Weights of a small transformer language model: 15 layers, MLP 832 GeGLU.
MLP neurons of a small language model. Each row is named by its layer, matrix (down: output weights) and neuron, and shows model dimensions 0-127. Each number is 500 + 50 x the weight over its row's rms, rounded and kept within 0 to 999. Numbers have three digits each. A neuron's up and down rows have the sign that makes its largest values positive.
After each neuron's rows, "fires before" lists the tokens most often just after its 100 highest values on Wikipedia text that the model never trained on.

L9.down74:453484532525457530447572580496508487476582495494469478537535518560535492537496520424478538511516450598500489462501535540472467536476540542377431590520484543452454449556519420467397485565493466493427457460405496522472537475477528413564467522546492537460518551504475546543473467608420551513530471542477480515497522429437482513512534477548487504552475593538543462589508506483484551437526
fires before: " |", "y", " of", " and", " ("

L12.down298:523500559479495454513530460524454583520544426514438546518467498531526472613554477539532410476506496437536455540519495530468549551382593455522417516514492429480581540510496548573500487538579478416430415480464498448496465440484517482468457464459467462499527577491463482487440510461499506524461522473396392485566508514553529425535530480421574471555359553571488432539546522547425501484457
fires before: "|", "\\", "al", "m", "2", "-"

L5.down140:519586421496453580490450482535437433475422550441545420603499523518548549527526442624452521440577506498533501508478461486534441514499558425590465548429516450485577481559496516458572511570439423469476553562587536448505666488499527526432548505458494419492386479463502510506534498516457546526558555564535443496410472469534541473465548539490499446478504487450474525574472486492443542480492
fires before: "s", " the", "ing", "ed", " ", " a"

L12.down392:509379494536454439490472513535492538469532494521485506427565525470497571501545427497572464453483477434432554473586533483441527494518598517427480490562412467500548489504516499514548597482438484524508516466483476527463482492513397582520421446548546491565573509496517546462549527508459573528449431456536483499593427543464472501552459555549481495384574418534537536540516579483486481460507
fires before: "–", ".", " ", " |", ",", ":"

L3.down641:509478470577446508491503509508527566468477554524476542418469527485425521467448563528494496511456454484585559502526582428487469616553444456451461555509581534442508553554520436484498444541472510460462505498454549479547497493505511510487457517542510349484512531485513513582490562424440458575571476527471559546524484522492435506436389525570608478568475518427527429536418496471572583580498
fires before: "1", "2", "0", "5", "6", "4"

L8.down358:379538486487500461453492448558478551482466459491446517430559600514514517556488512406554489507473569526480481478409559445463520431470450494584464495491434554522484512562453541617563516439515516446498431534566458513527550528448444473475436509427513489538574431497575498564336524588605582419519541458427464463349530559446458623479485496431448527459448442542503438601542479523460569565539
fires before: ",", " the", " he", " ", " she"

L6.down238:506514601519493575437569583448459504467523396475450441505583379457559546537544458543493596580569503437446563411507508590436387531551537473462454522471440415565472484548443470523489559510495481445568480481496528548569476499445586506570485478479503537574537518439504592465472536481497487533457568460515578625585538500467557499464516448406490484441519532514585493468589551504437552489517
fires before: " |", "–", " season", ",", " October", ")"

L8.down204:517495551512501487447531517477566368484462589501465376483628474456445506486463515463477611478517464533453462475493581509500565525595510547464395579444457508532490450487471581485601560610489500516526467563466408502570559555652472366474435578556523523403454518568513429528488487633520469590594524542604455459575505497488477529510593530441438486494452475510616491544568498459522470485521
fires before: " "

L8.down714:432496457430523450529468524478545506459527495472560541429464499464587561410494431374412458511538537633491463542563468539531568613418505434499520505532508564561555445536558590447521440541448394533556450541545461513574469540543459542491503462552421479475551515515439509431522488447448479460504443488522527420486422529579494509536478469570466450616435441510506442461502525491511602497451
fires before: " ", "\n", " Honda"

L12.down818:572403502449575530478461479485448506566602517494576509505453543501493409459471503556507478449559468516481493499537521565458559488487558471519564445455433418516455516350528510546450473474488464450499578440552528461510513501483597534523436558477578511480470566476498554511567486521386531488403484423576425463585500488487544514521451517454426495475510491613551479509610491500499500539489
fires before: " |", ".", ";", ")", "3", "9"

L12.down144:528561537462444472454555519445562414437440515534511532590485537444533512540535469474574484499458488504494544492431443482393518587487484483512513446487446535482521454379508498617542489454483522485439515543518501521440482580425498506534501490553490431528434547522453574537556550496524467447470527546442526497494475505446480496481519656506616468582493480492514475459518326348431507579476
fires before: " |", "rd", ";", "2", "."

L4.down230:457535451452440543436398501540487434422499465544544589488513485538501467522503510533415484562432527552531530363414513477491530388509502472530443424556535510542453494581526553458467465517516497469493457523486498475520385505598456517555550465478493490502479488541441466591479521465501449581534407492577535460503462526545530480530490392507534398484528518587527396630492506507492588495482
fires before: " |", "\n", " ", ";", "6", "8"

L5.down354:466584527438520441447469487491445501490489472531402488460563571520570529556513486597550467510518480523470537502486576496486486508549464434487579509475526481437534509433547517526473428476522540540574520623505471465461532457489469557459474495519486523513488451524503456459541479450444466462483498513548442437475624520481443544550466466509511475517508487526582524466782534522439534569568
fires before: " |", ":", "\n", " ", " N"

L6.down352:450509532486621559399469520520560589472583483499544450549561455422508562508526476522408402505589444526503497480528470624510483510473518510477534454446514437589475510494461422462552513420548448495592513479471485453427464497532537543425455469500523472464520499484475430512518533523455470471446508563560577527596475562489453503541477477481547522581487490505470503479567533506520436480475
fires before: " |", ".", ";", "\n", "'", " "

L12.down576:455442436549420601475500458561489542434500443453503511441501563545550489405492484554454539510476477540471492503534541500498489628523546492497608520540504523552472494474559480567488457494523488446465532578491410457521557492428385580375677425561517576519415431459412538519440539537480501440524457538454453497481432568462565534533519528521449483519563471474435443388614388504441456479537
fires before: " "

L5.down662:478531540461620506499469478458491515481528425474499525540483522492454378437517437531487459584514532537492599515506363579589514485514458510553507465583443433518474462541515534509568546499405477490517500622531558530541544517532514479553483457534482450501524511499573467494497469526568491517595483602452496529411483431540491475516474499505533511560545517480445527498551511535471554457484
fires before: "0", "1", ":", "3", " |"

L9.down578:476570535468621532576513535512477529680585482485438436566489515509515459512421566511461600545474505500598449408531514474450494506522487468520577445514434514511495475492551502495478510535436477568504501508548518578524525435420505487462468399496554502552505562455457502435538502479678480498455413449553555434446568440455599463453508420521552587507500458445501529472572511457479450497489
fires before: " |", " ", "6"

L6.down138:536458479526423489535526579506400438454467502557468515531439445471507506457479583532491482473409502488492545526481503563531493513490491466522471510549507535503542470456509562418502442473506625537464529414498602502452518526550541472431466582519438513495490495541573559515545462539501498479503549445415509567494554443536494491465481488524542600470576542546425520517528581522436573462460
fires before: "1", "2", " |", "3", "5", "4"

L12.down622:416530481503495474406552530496520543543505590446531423542503467452462561450543501513473531504466570406452498441416494532517466498546521496495440497449521468521518456500535472483565521501442533507583498498494480465557386497509597466483463545456452459497522516409450584486503459551502451488375482505535395532554628542507487476544496434620519432554555462505443465479442403504507509532500
fires before: "0", "s"

L5.down803:515444515432518513570460495461465628442606487487420484468548431350414530471388482493442444418477431541486557455404488476452458572491380559490500502402430548420533531491504489488468472510482430452494586491569591512550538552499551539584464495523529579483560473485482541536466481572478466545468583504570509492469525494521565434543471463525503427503549511653587399461575525522528509484502
fires before: " ", " |", ":"

L5.down101:503559401450527526469456520553450471478544461516446616540445572511498435500472468490466497456465511552513515392456439546464430421562415478407434455431395481537421491576454534553426496473587522605526546538491572553530450427553566411571439545483522477459554572442554553512534563476530505497577454516510392506458521486526407518417462559469506498525479508495533605562512625496485524488549
fires before: " |", ",", ";", "'", "3", "\n"

L5.down383:452488503402525513482508562536328522447463463486534494490501511476492587428519482524527442526514472505495540554494562510559473451570463564494476463538518485511554620498462526449480533494580589480518586570545405526458608477419453539426446494561408531439478376557482465484509425489636508401549545550529404449570579398525435476619513456447507486530450493551565493484702525503489592485441
fires before: "\n"

L12.down663:496524516457462459553540609568455606475370589515447510556481464517486474524485508505563457509459467494513440516545471570551494551455457523545616573411622432487452440559469496439511442545511515526511498484510416433487455515411589453471504522535492457562528429405450468573505493457467467547503571480571490492441488422507504514442489466576484476465465462545499503441522475485487434505427
fires before: " ", "4", " Television", " Male"

L5.down132:639467505505621486487507492473474477451530531616471520553460570601417441515529471500597550381500483438485492488543443447441547397500485492502515463523514432542456556573444482479406534562517474495537492514505465554524559611520382441519516426490474541438543565409449523489558488481443561502529480520488523446554496493505482515488494574551479528465460501553552560598455502530526458565668
fires before: " |", ".", "\n", "2", " ", "°"

L5.down338:551390524377537466457569478463479485582449511503424473418471483582570587492540518469498517516508565434439557605521514405499538551431495543462558421482471480501338523591462493474564539475553514507455475441512548494464504545520534412458501524467482536489559472526518475467535445465468469441475469576500500375513432481467477486498470542490462490551541459547460396450559619515586510528555
fires before: " ", "\n", " No"

L9.down105:581542483641529437493507526520508498477457463487557542449448599496474501530533433570462448544441486531447580541495536458555495574433608536465544420516600471433519403487464519556577542449533538449536516581434452361594551422475555503435465515470444545527498460510466466518538564583509463557477475549502616544425562638443564523484472540478379533538534556573553574466532463523548636522487
fires before: "8", "9", "7", "6", "4", "5"

L3.down553:550508507497480480454373543552480483504469553571594439463449466560548488481350494477519451533541541462485483524538537675477510546516417485547454521518526497523469518551547587505555577403436523475536596499602447486498456532496445478606505490473501487449527515466480378524520439554535464484566414417559523544494453434530522443505476434458556477482430538403540443547399582412428443439493
fires before: "0", "1", "2"

L5.down388:546493526540573563404431547587579492400463487548483465425382376502422483475555488463471532500540489415511481618494530545536389523462485452463525548477482531512397489462488422548463430491366531518536480479531398554418430497504443557499507455519467437573490477637527546428471464484546552540519459478557570496586423532501487574585435550436517508569461515482512506513481493620523421464462
fires before: "|", "\n", "-"

L5.down82:495484525487453480428514507479487562503555583475597545584540470439545504482419556563454513492492555539495540480523531541461510557548439493470504588446462457523511549446473503459521510493543473461479465486513477460481475465522436506435426532490456529439445537497500517533473514475522508456545469586396495492427592554508464478511602522539462508472476498503521435534452451556508419557522
fires before: " "

L12.down290:478585470577560523458436462449573511544453450523637475516470554539442513490439480628537606477538537460494546492453590472497566578510491557477513583466518426438494538512505406444463473485541456449472484523479571449652463502423520576510485522458435462469519504460496413491495451462504481530461472468453616494487490483411574600391429495554486528449451504463523447437466463578510523473482
fires before: "3", "4", "5"

L9.down704:491471448471543532501396450455486470420478409514603558462549465552549546577515616501599543426536488466557535499640492426494444513512531478348542469582531541596537565541493545450429459501525500536506515540536452432451464459522503474546418426482568438579480524426422464480462497608506489550526437506485483421489591431522593509510415405462475494547482499592459529478571499572517485523551
fires before: " ", "5", "0", ".", "\n"

L5.down676:502468502506543541535481451484559404452511453520478604525513522531559661463560460478524501527498503449533564479464576443481398609466497506504543447453474431480475512461509428501494499491561520484477441473544388479523492507489515473451516491513615506459398521457528516481547490450458548459535567536486543451524437452408449523496424608493463522486418601536509440558499521535501514545568
fires before: " |", ",", "\n", " A", "–", "."

L9.down738:621438551467583473486571510533488498567460524512500525527440566496478478458504561548478541550473466526564563580575526553479469487473518475482532531618481538415474490517485521550474567542461443565514528562490501460530624520457583439541539417467541576549477614511516500528525475577481562414530577437424516408428467441520573597517422492598568482517528530491562459553613549560431368426520
fires before: " |", "0", "8", " ", ",", "4"

L6.down197:502508463551587586566452521516511551466457499576500404507409570616579576516488490449477536542452578519412492607478452388558512540516588488485404410480441427516553389510595406557557449509466504480496491527507527622488446473472592364497580472496466477529606501607496487390566459513448457630478435456539512547531462490494538477530498553525516530472466550454484550469514499475478619478477
fires before: " |", "-", "1", ".", "–"

L12.down628:518514502420518465548497458556486522424455494413574558445497427543467560443620602571508479415435516522608525496568467501588507519489433544520465420500471515544529495496457581561501581512466433453463446497561537440570492520576531515576522448454471462459498483573476561471495460590621402522460490486608475486460443455520579554541486467419583451531535544528388528446484550537529446428621
fires before: "ing", "ed", "e", "ers", "es"

L6.down104:466479518501549496462513483494562484505510451561506562525550439547556578517543395505503480587415615476422512430482573518544524470456501505391413450516414541604429465466435433479415486486553551453523473472526431480511525537451428547533458427559613484464572507492453473505508513565465525568535470495552572524467484446479492446525509436439535514530458503544594571549493538532476427520543
fires before: "–", " |", ".", ",", " to"

L4.down631:440483457495549503527458611568533439502537579513619490382513469578560563484529522491501473506571462483435426486433553553512525599492500556458452551554545489584513580424503497512480523503486570435635483445531583491533412519445510563499493518462549427565518475420520541529574402525574447446572454512485525621544492538515485483539535555482466484539461420508551453512519462435499450577569
fires before: "0", "–", "3", "1"

L12.down597:449552526379550501489576491487576514519568528455381420547570541525486547554540420527502489435525566504535475391437488444473477533569450641445505500335481449494539470528505535510465478513437442524494562511503527505456456471525495504548488539531496565427619487421451507407454576496518577492491498639502553561422517484549492466521485604478514601511584466412536468474482518494591531471571
fires before: ",", ".", "'", ";", " as", " and"

L12.down30:503515561483519410555531449562503491532430500467455516578502519521369532541503444592468465555492508496455525504542498483446460515559422517454470470359458451482361515565530468464595451533476519497601444498524461479474519411489526503459459583499483449495431527405475532459456463517449557524462536489509460521477554520594570494448506506516508519497491482446592460526387500472560517505471
fires before: "0"

L12.down391:401534463492452434569524541517474481477460527471446427531544512507535449561534523430491446529503490510524509477477575511558520473514462592468523421599534505427546520457477403476495485497448579540443440501540405486533545448558530500456468567571492552485487340517467477491496406454472435494617526428447494461486488437543437491533547501448506431543459484567438510539523482434537577489427
fires before: "\n"

L12.down510:540494468483416599454406420450430504494513557560608511541491510527538515500595516505521521458407472525533394541465506573511446551478486555381550632537490489436444457548497418453459505393471519505553482502514439467528490497534521512484422440517584451494477470490550489526503567552440442376529512424473450426594508454513480459510459582509483509481527484482501508487395539376424528534492
fires before: "3", "4", ".", "2", "1"

L5.down494:428479466471454561579599458412517557414546499430517445486522482423452565428439510571467478413492514498441494415426547432481491524543418543456507590491511452506479529460419448538485488453559560440577629550466540588478474556537499468556478528521502521509459414462503578468415519458536381440533511582447513507402600503515602563497478567507519532484501535411497479538475517545556473503518
fires before: " ", " –"

L3.down375:514454451524502352576572436466461476524516512612588574582521546445486550504534534524506550524426521520415498524390534480503504567529507515427491496507440447516506426433505458489466419592521461552435491575477448513466456405551539432512470650542422479533441541481527530487551556528421398491461470572556405533499518515407489537476555513589596418488513458443469484480535497418552542537562
fires before: ",", ".", ")", " to", "5", " |"

L6.down143:477534544551508537510495526467481438480444562491586520500517495558446541418445496469484419525594444450542547489501492536508504502463548443453529546560455475567349503464480441530449570541511417502472474534449458467458505452619589528553522605460518551463539416436525472525531477515520453419417491622542516539467488531540467490476476413435488535565529560529514624501508518577550544403471
fires before: "\n", " ", " −", " Al", " United"

L12.down464:526533526606577404484428530506574477466442499537524468485496560525543428479395446521520569539518381479495541546407580527514461438493533516526543459502343481478502532468479496526376611476494458515524572575502437516391416473529503579437430486498502476583494551471473472471513533494461479428592515527544449518512497490526545458559430519440491506523443472593426545469510488518536505563446
fires before: "8", "9", "7"

L2.down86:610433506587560407532493531504493519499479512620472500555377500459485487545482503533552475562531489517484551501510528531475450561480488530554487444634438509486552583562538462490522488465523521468478506527412534556455439455431535499631521464514500490526506557440492420409497454520500459486388535399599575468467470461508473531505544422527395494469442510575532405609501478498540458502488
fires before: " |", "\n", ","

L4.down456:555495483484601485515550485494530547509537474404547518428517496467485552476481568476459586574455428459581467459595566503444530546506551460549522467518473434500574538468429477447587462377500427577454474527503462474552493550529550473477499490550524435420498587449462541510517493462535449437515414483555443433455520524448553537467428473496445431606471467573533537453476547444497509524416
fires before: "\n", "---|---|---|---|", " "

L12.down196:507517519443502512499500513443548509469479500560447441560439395520487549611536396507440455510459448439527447443557547502462500449562499539465422544547466406595414492553520495454468525434509502565543569586481552424483574608546570446487468518537441526509461440538513600377524507498463502427516586443431530517467571405560448474422521545553459537499458492475551572519394482449477521525502
fires before: "5", "4", "2", "1"

L9.down484:532521501547364555445499509484445520547553467524561486493436531540564395469584537409451547498423472508536465543525542459434480496528539614408546518505490455442533481498502468581512559467554468539514582455491628488478394487465578461494521486413464442568482598480421372468511524497530448515446482483483474527500516482496556510542504505588452499507440523526416408506533505556442504576543
fires before: " |", "9", "1", ";", "0", ","

L6.down219:594546510546412565500420559454499411480519565461529522517466476411493451425456491444516477546404480539524603515509588445541495444565546573582562488518482469480402547428420539498597550397512586541447591513502486588530431535485474560498454586575511466577579554539539425495472540546508395429493556497515525487435484489507428480522422536490555541425496479413459530454404587516488509436516
fires before: "7", "1", "2", "4", "3", "0"

L6.down34:526458484510522637514551503448516458474593461506564508455492549426476563409560518536482519431520454450556489431547556564476552477507452521492523537446425427472542381572414573454466491451513464605464456497512519435572569475552512574478511536501563470404515488440472527475423504535572537534496518464413479505474498507440436514526538474483554479432451504523381446591485448565462441452495
fires before: "0", "9", ",", "1", "8"

L4.down602:484449624481501499468427470473505481459496586524455459571584455527562427538548479474551438493413438497383566571431470490528549450585509441466434516450533484519497484523480571548559477584512554536567494520473462560531426484468551558466428538479445489533424573528561459493488431505525507520527512490460511524436539519389587500407469527535535523530496588464616483483575563564568411497513
fires before: " ", "g", "o", "GB", "\n"

L5.down368:474546464536628493547480537442458485382552526420521505491456623541541431491501601455531497593429560531432443529420509465475455535500465499487539438534473436498437458575593419516542540445567480549477547519585504431531606552493497587446535473569493526568479531506526406453484516459403558455508481513424474488481451520445513427482504489540537464494417457526499500451585511576533464477493
fires before: " ", "---|---|---|---|", " Win"

L9.down398:498466522475426570484529515549483513518521583508508471514551552437497571549496530585362540406546515481577518436525498495546406584444482526476453470527559517551419454567428405456542467390451527566563467569614485452422457467441519527500555535518548476438496516552430591533449467579546588490456618444544511559480509481485524542570487468502479521615503543430561470504531591530477468542488
fires before: " ", ",", "."

L6.down13:484464464440490445469416558458522442567572486495531437579508443513450522499537417517446556514462535399522562524555496453534528526476523437546528599442610578510555518515456566474600490461521444481503568476497481443453572486527391526452466564505418493416460389525543558483448483487473533433558491419414449457492487481491556554542486470504491459472468386530447555523575480505475458517488
fires before: " the", " his", " "

L5.down722:550553464470583489505359430475482567442454498547534494538470467538439527592422438539459521627530449486411424544400501495482434496523511523540574492536480458471451409575542555546413500497487416566454432465479534489494521536532467441465472474568454391498474516535468542458437516551504616530505413562465455442470467504458528505602462511523509457481431477458486578538501454481481468513437
fires before: "|", "\n", " |", "|---|---|", "|---|"

L5.down65:620620456462512473575522518439532428487523484433477492487570379483464534479486509518522407433527466432566497509474533535538449427500569513506467490573506449418453525469441443439518420560456507498578546498578596545526582540518418428464516536474456385491585453521508501439502490536548458529498537622527520530492563503497505517541521541485511469487496509411533455447429412547517567494472
fires before: " ", " (", ",", " –", ".", "s"

L4.down303:553517473599635506519395490610573485619518448584597517535472445505452582457440442499494540484494536415504550486631505519457471455463500438503526450485497510636501524519526479438527514430527402531463462512478480518516480444555510438527541457527430547516494408512436517454472448522471385537549456493512483499467506448576493548387520468546513489531507487537492461546430465562503497533423
fires before: " |", "9", "5", "7", "0", "1"

L2.down709:540463562622499421550478469507492462605468563524493469483622479376415461449435506538531539448559516531472504580523594487492399491535523477452434480466411472515408521469506495563423444520464482431458505445542487539565485510584498554501567432471454481535491472499380448515527424427409523520488590472470448437658501482474405494528465405409591570519504430564489505414517456510502506412476
fires before: " |", ".", "5", "9", "3", "2"

L6.down151:459392536559556568514405494521508493523561507530622587494532591534412518525426501546466494468432468489571478513530502469407457527470421557574443505433548499511465549512534535507479457480499422418501512540460494523508531462567542478552522469458498460454625541504466430624444466582538481517405493481459461479449505476527578455571416551519465514448431536478577528450516448564463548513433
fires before: " |", ".", " ft", ")", " "

L8.down449:568534405521463543492378442508574520524577509548631525548543481489488538505514493443516500582558494510429404644410581519541544533504464446457507575462434432588571501562531496466495543417446534501514572537537476479486495545474538536501498525500467518492507475483530414445554435406450488477549530614526564554439491484492475535535443524545505527477438497674500506526508438472572525449489
fires before: " ", "4", "1", "7", "2", "3"

L6.down134:508435502460570526414513564475515501495518503603450537536543490495489488482517500436511549473525396497495440583528557597540440595462549507483448456479386551485547522516525549386472537412494503469477509535466483492535555492495507575557593404504402444484530498559578508533550539423356538483500521477486485410488477449597510625479469548561458471542451480523447516538556400486528521456515
fires before: " ", "0", "4", "1"

L6.down364:485530519468447448514583510541501468564525510491571580534617452508486460494659382528558573578528605502495490462432523446529516459524470516531550472541436492462567450563526441581575539569512452559470414510536405487448560440415494529552483461457471507484489552512506563433590582479534493503451570557502462450506508531478451500533447534502486556449487501535549512463563505508491418462579
fires before: ".", " |", ",", ")", "\n", " –"

L3.down578:412482545599448490456386456505506455443496520444528565539558484502490564546481455550514484496505583538497509471544448397393505479506474527538496530478528571572385493517512361497372465509556427511450483543495497555538462499473520481466566530494469534355508438606552472593484446504426549523516451440603563531560543437429507594404464447543444489541419475454470450561547546474535530582509
fires before: " |", ";", "0", "8", "–", "3"

L9.down67:453513552527476546550641440480475527480462514527541534597594524450490480435443502544535496495585511471539497520459501569499498504508604534481552456416521497512612586483539472456446466499539479540479584532442499468451538541468546513577492552471461504514534441494430490495457502501459442560515538477442437446496594584500494563517511560590499487535446453524349502433439438527451479524478
fires before: " |", ".", "0", ":", "2", "1"

L2.down571:456573468445489566512581561521550487444551494492524495394500485458558540466544556550454465437478540473463540509432474495541550558491478453550498568516479514605469525450472454484532497388478645525509426464491575451492472476504537582515504504527516476507443559451573589428473482547559530512645512532480436491531504482432503451563516580492494575606494561503477383518530506405490411539492
fires before: "0", "3", "4", "5", "6"

L12.down148:496496451532425437448509522501555550479437489430446434531376557567465420476525522462524526576517573452462435489485536491447495566536418540505479476590436439434521512577458431465493544491398473488474527609435491459560464501424435576459547483477497542486585491497528487534518485526500473439523462622519517527460454517553535561511476437537455490514527474416375551438559483582456493483509
fires before: " ", "1"

L2.down126:468462556571556501389428524496559412487546604412435534515594536523556483555503653531568536486503512532451543533547515525460583583560502415499486452496486502494314522556530478428540546449478517507476500627478529418539421471469459501508587503489489529430587493494472512518502434467473490495498536502458411537476520492512494568506499470556434410509476577508475485569535550585541550496589
fires before: ",", ".", " and", "n", " ", ";"

L5.down280:566486553517508462538507541503460477585498433539525448486415547494484489525534453476437484463495603490560508558542516544526584455481572506492552643495476505510483532419523522535461509594557433553362477442429500422566424519506540515467453571419493561476478499505512443472490550565453445462447527519491471480413444574497492553365475511545414533490542533528548527442497505534571500481516
fires before: "9", " |", "4", "6", "8", ";"

L9.down239:463526485535532505522408492530537482564425565426406465464478594506473456476520529436505393554345571478450388496503519519462459557512417605417538509575425459420505526518434451520502538536471455427471484573504420520619456501467445566428432479511460606541533532550513488537425487500583518451485480540472563443474438461533507451416479450491506469574477547521423542453525482487491478499521
fires before: " ", " |", "\n", "s"

L12.down363:420453521525522534370424452455535559476491428579494565545555491539465476487556480438482439411505431416479429490460529457526460496436530512529408475526588494424526516484495493526522526459486448560453478511489460413528494483463439519581459536512423480461536542498464455500442487556583501450493508477437499467437441485498525499518542443493445413480347541507522486580593465594454533481437
fires before: " ", " the", "2"

L12.down379:502421503484493450492504535472517547448537445521462532392438519512555479529473499469485578566446495482518553487515539560483512544546583544484478596404436453575422563482540510536440415503607484362506479532370387492568456463421474456499469479567539515617528454504496509426529517529411474519469480489409519545505504510470496551505501558499488571484481570464573483644510503514494512543516
fires before: " |", ";", " (", ");"

L5.down590:480516484446546513515492423538519583451615472574506432559478513488488511591513456515513474434497479588511560559526481507448485523485585497528501542439421526473573597532525481571518443502479492484559491581457542504523533453524460530482472514475498492426511558500504542476546566463524408534403474545569420454478526507548418621525454561498523496541594470561563527562543520493475526428534
fires before: " |", "0", ",", ";"

L9.down132:429510584465458484442507455478414620477551510398492365629453545488557533522450444609485541447475494554465624505511515488442534490591542553491467556503404596461428510494472541492492494507509458415562529536548443461424479459537480489531462475470359479467514486472420608476561484452452519438502463515467498472465527463581429479457540551428500514440547571515506479461528581407568558473493
fires before: "9", "8", "7", "6", "4"

L6.down628:589477487457512476539415418504554348547493473430510500495487531557547506427482511415526476465512533524466509563586627502462537545532490484356560501524492508518425552528534528492524486461590475544534463431482483541482575541528494490489571526558479473458501480395464558538550564492520355500448499483544564522454543505515531530498369453414454549539438427511475533518497570541552530486436
fires before: " ", "\n", " Television", " United"

L5.down305:508604543559561447485559511502565541521530500514484483462541564476554594537431532595639418576434557540486485470505479535504555483432456517492590462479574450467482587519555477547496537473542481466527570504492509471525513529397549426500658522586542485382576458543486510420549397454527515546521533485437519450545543440463536529558526541498472616493534468461433552430574504562509586520517
fires before: " ", ",", " Em"

L5.down233:483523509588450549514554533508342529514429554521502521482494507452531462366492530517504461557439484526490534497429481539465498493537472533420532539510518545477539521471524493533521514463539519474485563490499526557565501416405530440467428513433605519520489578415545482446528483484568501454463476537486413436494506520462523464612532455512491532517582501571602460443483523522519479554528
fires before: "0", "5", "9", ",", "1", "2"

L12.down151:481481550441520509450517480450367536475513510468447461494575504486500543407535478485535564456500527487450466456467442478466538543497461506540570458489444421497577421489408564553454530478484477467513400554441517549541483498507511557486513500520529500526555428424519589498472564499453588548586473394448441572491434517386436475469528543510599486486489455617548470561430482454542464522451
fires before: "9"

L12.down735:447583617455612554500562460584486488453578411510492513507427477464497462482529501451437509468470526517531551541551480456463454531515478428498466556555460574451373503465504510565460492518569459585620530487523491579461546422465488497408528385486436523459506536481568532478497509474440570526576469593497455500529568556529575500521392587445492410531559488460498414527466581504522547487400
fires before: "8", "4", "3", "6", "9"

L8.down491:525521496423483443579449488437552492481506494419523531462477423558533437529535484425516540519563426404463490653532611527494592502469489509523463478508331498523521504553441540516451541496609357512603449521450522492487461519507443581541557465627528464578547529497597490522459314537520507456490458485525532482543533490429485483469593458551513503412508472461471569363521478548496519498511
fires before: "9", "8", "0", "st", "1", "2"